From a checkpoint of a small transformer trained on Wikipedia: RMSNorm before each block, tied embeddings.
MLP neurons of a small language model. Each row is named by its layer, matrix (gate and up: input weights) and neuron, and shows model dimensions 64-191. Each number is 128 + 32 x the weight over its row's rms, rounded and kept within 0 to 255. Numbers have three digits each. A neuron's up and down rows have the sign that makes its largest values positive.
Before each neuron's rows, "fires after" lists the tokens most often just before its 100 highest values on Wikipedia text that the model never trained on.

fires after: " can", " did", " could", " is", " No", " was"
L3.gate125:124107132114101161094173134126160156145167140111138102132148188152161077172096138115079090102160147110160108101171148099131110116161142080158076101165192145144127117204141111199162126142073153138101141125117123182144130089167132151141105163085123132167101145147106081121107178084082181104178077149120116119165139127107121113119171121157131085209109117169098115157128059084146116104146
L3.up125:153163120113132161112079106081139140158152118151119066182111170132094145117141117113202056106122120104186147145167116086136173135163144115131097161153119078106152148156110112149171144143179137032181083178065115173142121122122110088123121112146075164143108076151106170160145141150123176147115122161113147172092182113079130159146068132128103115109150070147104159136192138168162097145110

fires after: " T", " C", " P", " Chapter", ".C", " MS"
L3.gate534:097129120060144096110140115056188165112079124157092125118095088069152134105091101090141115127115104100170166130060145097164142118104079117136150144154123133075139186121119143114129193173140145123111128114129105081070167095117190139125143089110119099127119116216118138109090098091110141112136074130088101153163053124173126138160142082140167164199127097090131127088144108121117080119118
L3.up534:086127143128076113146123112141127114147156117072188180167121165100152156129155143071116113128134171131126084133114175149080152112147138123166131161128200210165144095157106119065131173087167081063169150180124150145151165130088119141174099179207093096110156117133119109060067127164108081105119092182115130158108095188115124110121136129174135099113081158106106103156132178150032133108100

fires after: ",", ".", "==", " at", ".\n\n", " and"
L3.gate77:112090086117151149166093037145115138145103130117109141100120114153180134167126056114106129152114149101123129054137086146106116083160143175063113127103117078140117142031131143161130158097178128137147157080117120154157090100184151114122101147094153107126173124097124066123179142115125111081081110107094145194141113135139184131133159133167144174099163104133132170168158158194096209155120
L3.up77:079126166149127100095146111152114142120119119098145153099106107157114155153105117115158168116133130035146136127145141141126182121188195094126143167023108181100150136122140142164112161151110121148179119105082094123152111099149160081118137105100134122123135111130168107194181097080137127185118106145120094144102148175075124126156144087174139095171147125123174112149156092148100122123112

fires after: " the", "0", "9", "%", " a", "1"
L3.gate581:119110119111145100157089137099123089108116080207158066123092112149083098115083091104102103127142151144149081138102125136069154089082090064166135116172061088057181165109115153120133122130104114122135147169126082117135204184145096137203129160125133127128146099151069151137190130162124121136133146118144108136063100125179147139114130117122148138202138132141165105103066122090151078108146
L3.up581:142137059130088085134105149107171131153123160152117135143161119120123139065056165073119106101174162140113087140110137116135077104114074134193149093108070100108191128150120154136107127125080084099076101142117135118133132123157104098136145166140137153083173153107089147118175127107130118095117141141230119129087129160164117074125085173107143131121155107127179166163130143145139107127149

fires after: " |", "\n\n", " at", " |\n\n", " for", " =\n\n"
L3.gate307:145097157126096137170115154116126151149108144143046122144179092189191142102135098079168126125135155138184157155141160157110113109114146146197179118154098179160110102199129093156139104052174100185148159172162097090147191157119124135202146139117149123132083119118137161148138132126190118201073126064147177163086086098097084105112116157127174180176177087084106092151168132109150117195173
L3.up307:180081132138107134174115179106096127166103187197097113158132113131216132091109146104113136141137136102144151097105121133135100110098192164164206115134090149116096125162068120129104134069163121063093181125140152089108114172153121104233119127157127128115107099145144143125119135129143133162164136071143141096083072110107153117093066145128123204128177102106137133108159169088118061152092

fires after: " MF", " DF", " FW", " JPN", " |\n", "Don"
L3.gate554:123067175056120060136141116128144131078151104109103153143107143099122111120112156113118088127157119179126105129154143092086108106160108109129164161170113192134152123222129134141166113101109107090153156183149119100131126096081185135077133127141153142123106155121096170143154085119148122093173151127133144137082113208201123144142108127094130133163148145112164157109043176129146153095092
L3.up554:152110140113101154171103141134138125078187107104136087156132056102106091154191135133133144156100113170117138119159140118109151087096088115070065175144156154077101030137119108119087136150107117136145162171183101162116135116067122117154120126152144117111120094136120125168143158142170080143141143177136129118085162141131138103165118145066150092145107114192146124137057110119172137129038

fires after: "==", " |"
L4.gate598:133111156125195132138208090128133155152175132127078104110067143181125142115155157066186104101090169178179159107111136113111097097135120048126122187139075136101149065153076130134102165129136185124128080180121161156073114150114040085111124149129207116170141146123179139145121132117117139152146140120134128167133108157143107099117104099113131137221121148134172091145085142170131095101152
L4.up598:146108115145198109171148148131124119047078187142099219082126134141133108080150074100164110186164124084197145096161117162111103156184117136120114169117148069146101115118111108136076101092102121069171132138105112081153142151135116180146139050129145199074136075150166094150093104091122142088154168153174154130123158200072069167076140175187095074198092150084150186093168139145166130125135

fires after: " as", " was", " were", " is"
L4.gate269:167109120190140141087108072130123148099126096121108131134118147131176120085103197096114118133102130141129151192120100148167130092162187192139138054127119181143101197087098120152142085168091107138143057144140126148131139142133117191114135122065141151059111158164124134147113129090061115095117041085108099080097121115168121097126146150159153124108133109092129102112088122131101116142152
L4.up269:112089128160073192104055136149109159093174084150148139110169135034156115168141113140098145160158105169098100102079110085102130118123138103114130116124165142149052164105118153114126090165188165089182108137150117103127144135127181104161099152219106089091137111109088134132128109140088114122137111110141106097056159172160152113130137121138093121186111106158095092117179095149095100160148

fires after: ".", ",", " and"
L4.gate52:125098083106149133085160147134125144136060173116100136191096127143084080156143096111109125089099134051138110145121154181139160108102122126114169065105079098140147100128150152160122157215059143130151091105104137165148141111140091150106078106163114086115089139157190117140125133105075092101074119140159078141109130167065152119111166132133098117091211124138145143174104110168128092090064
L4.up52:168169087128102112104183167120157085130078179112163109157136166125098096061165119065103118112133100081086090163117154126118175131119145130152185089131076155139130101142094137186158172190122115084079147163166096113142155126124046098076131145121147127110077162149146164128128130185101147124174137150166125122104096121129148133087113079156090092069106074171121184199167172096123145117094

fires after: " "
L3.gate410:110122128163152164155198142116110053160160125062090160135088098181141093154074107158136125109107134126132139130173133095081150180178118123125156154105116102174106094134138113125124164186157169137096044155060088108138103129125112110128091105161166109155084137135140110159154152140087140153083161129085074149163097134108101112107144139110171130141098069188135133100081104116097170101131
L3.up410:135106115127139145116121136073061163162125106134199162160157185184154137092126156095104111152167088110117122108123165123158142131096171147117144097102108138119142130141083163087180118104153082163089124139132048093144150095144125122192085127083087048104089125153114106107094090147130079156187140107149094088142118115157086107093114088103122100138145042089098088149146176129129120171138

fires after: " |", ",", "N"
L3.gate246:095145164132134136158147151083059117101097041114150082104124145155148126128121106150198165141144145108121124042176104142081100144130198118117102075129097194177118138104123120139178157096117091180161098178074134113134141133076128121135128109118082087175093123093166135161099086137121120138115101099143099147190088109115124115089164171139124054066181105122104187154135144169122136091128
L3.up246:130187155120170102123145112055119129097132067121188117069097078151128155109091090186176155117138134108160127086152133134092124117166118116104095089117106111141108106094076091122220169076090059201151122173098164142114138127075178092140112074135101116198119163127115144182116090117159093133108151124105128163143128126077081087104157135144095122090162125134114196167159123148123094077097

fires after: " the", ",", "2", " late", " early", " mid"
L4.gate245:076103134166122140124108144149173094142079133165155128098095150167150090195060152152116117105123114111105122168149129171153099082115130133146124128061102125109135187047122193083144166124145099122167084115129113158150154113136119146163083122138154127115156150112162116119192181089093141113107133122085066189114145110178146116098059075129155146112073144128114126108197112119129166146089
L4.up245:154172160116153122149148107109118091075129145101065104125192144139144144076186123103054162146113091083125106098153071151152078155089082106119123146088157160111130076098161094081110180139121083094122107142083183166169139171156155134097161108113093167116132165148135082109120177122153149160100087135113081159133158132083154148130123148174196121184068136162126087155104090111103112105152

fires after: " ", " $", " over"
L3.gate479:143106111139106175112138113124102087166084143130131152119160166112103099138131117169107046129089159089114077090119080124152070078187126120071093146092161171103136105085090148175170156159114076147102151119118136088144141139134124112128198178123100127120071122122163114077162168117174129156120133108063110102130124135103111097169156096139125094158082143122142121147162138166142166152123
L3.up479:121135090133127139085125086101174075188115101129094145143141146150120094154117083102166123177065132105215089109102168176132147110103117182117166088177172137119124140150096127148121103153141096122092087072157121179147148145157089185110129194092125134150171209115127146090153103105138131106094157148072169091085171092145098104117146101142102107130108088025093134086085102148101140122104

fires after: " to", " not", " he", " they", " is"
L4.gate581:103133178151169169137119138111155146143128103115123125132162107125113126184109082153131062119107116127135122150096150116122075107095147060123087115074124107046117145102179122145151092137140117114145157110145099146168155120128099160164182147101192120114141145126110115168137089140109135142158112111087072151121129135102090128131096131190153147145086133156154112142126117148174117154120
L4.up581:101106114134139159147120191057123103087144104167094163123144094074134128147109114165132143116140142149122157159050172145131133119114171064101096126125172082100099112118093192128107139137109158139212186076147107134169118108125133164169134123090137117099145154097091118113167149098083171140111065119057096121128106141120113107166071134086122144150122144102100129038138150137160119154070

fires after: "–", "-", " ", " ("
L3.gate236:078100129087106100145119121066127108084130151134126127158140098089143111060176114081116110114133141145081125123133113080167141187138056154117154096101081127080116155134118109186169095135178126149124133144098092105098114127113105101070079095136047126150074152116107109150143126142140149135116136154123141114097056143160139148164107153119127130092138097130115124090165115164144190174142
L3.up236:117150170118137127147145159120174093145147139113122095140122127140102129164183142117113158149085172122156175094096119158129110126133152121102129180135143177161113233169142096064102166078150105173126137166178107136104117207186151217131148114085145082202132119106139140132155138114154089171113120145114178126155153117156078140165185139092159110155153189110147076102107101118116086162146

fires after: "N", " N", "om", " V", "oph"
L3.gate350:146117182128124136102172121075124137162143099122139118108132110129140153152107137086116090115087017142164113144173092134103197140138145145144093143114144144090116113116132169139133120178093094150163163187105134093081166116123128144083109112140108104113151109171091086106107114052138094132134104134088141098159195078155141149190146108102123092089187095053116144087098129153186069095108
L3.up350:148084129081117173152208129131150127085078156139118139116134093114228144137105133104120077138111118140148075162095168109083167148104127096130170120158101136109165078162125159129152115122130166149167143194139144133136141081182116110137147090130144115170116105098120111133095139112107108132141059143113213128120138105110118091157124108141078073088144178075130153134129135180147130115111

fires after: " the", " a", "'s", " career", " District", " "
L3.gate377:084090120120142135125125088086149105142117133167169134100099137127134110088117125103106076191148108110146213160155135151094115069142122110147120135109102119165141107067105171160125123130137142152120026126100141059158182130172153160204110120159186106160140168120192115122127114098138118127120129131151116147161083068128140091097037092129160162124141137084073183115120127163100108049175
L3.up377:133175104129094153118123143154120133121156092158091111120088162140141091166119145124172081151134170151151125117162125185066145125093088091124120155074100113204158109140073159172088066131143092106139089143152130141158109143135122106106129175105117096090147181163089119111123122115118097186151195098150162159087068112107138179190103115097104107121080120032087110184150149101098116156195

fires after: ",", " microbi", "%", "-", " High"
L4.gate181:145075092162120151117035093178130132052101159154167086142113135085161188147105137131153082078140175157157120119163141064100131120181117139115116153109122104151156121121094135119172114146091098132107133146111110164102087094161081153094142138136146136111159165135135199086108112095118142124154087194113113080142153154088147164137094112154106168077096148124117085158085054113103141098047
L4.up181:104044117175130141119123096168142096072086045091184114175163099157140128162126074103107151113135189161191129056140067152155148151091170166113098195110115094116185136141143162121091159119130091131083101172167157175102153150197163091123107117122131140111156131130135142129109145103139107096185148123160128050144104111168078126078181141152134161154151142128152156154103084105106154108132

fires after: " the", " The", " late", " an", " ec"
L3.gate124:143176169152087141138116110116151132161125118134142132155131102115086160201130168109064072172088088151091099142099130111123147179153124145072122166112109088093116090162130113151087079066177123183132160135172163113145074067118208158124158120145160119141115175126084114089094165152123139092174167096150124075125128158108113120214079145121115108066142164177107149094110081129110159121141
L3.up124:128146126058177185129148160125130080114119070181116163108172163107174144160147108135156118133054139106128119090119082179115157159130146076100109158150159124112144116138080124136111124156117123123120096169077114075137215144175113128178143120115140054159133132122081115095132170137154201122169165131145126128129108074127137184150095129130191157143076155140093127124096195110130159183136

fires after: ",", " ", " November"
L4.gate432:129150078094165123082157149092110072137093102211126122117122093162166118149133092125128117080100191139147156125115138139174095123113111100124083120067164100154111057153151128173121143184164147140067117132172178098108163136121158133114112171170101089138118102139097138128089142131122125157145097099138141128117083128131122096111120148094163173206114136112107090143143181068182177071194
L4.up432:149132134118146105101108127152067099099117101097116117126179084109062104125099153104186068118108118117137112143121066116078110142156138124088111140147155150094123126122135130209108141165128110099147165126165178151130142138127115099147110070095166158121110149147083170119148160091175117139082138148141157135170171120125065135137049159131183123216056131119117119126127098163081121126111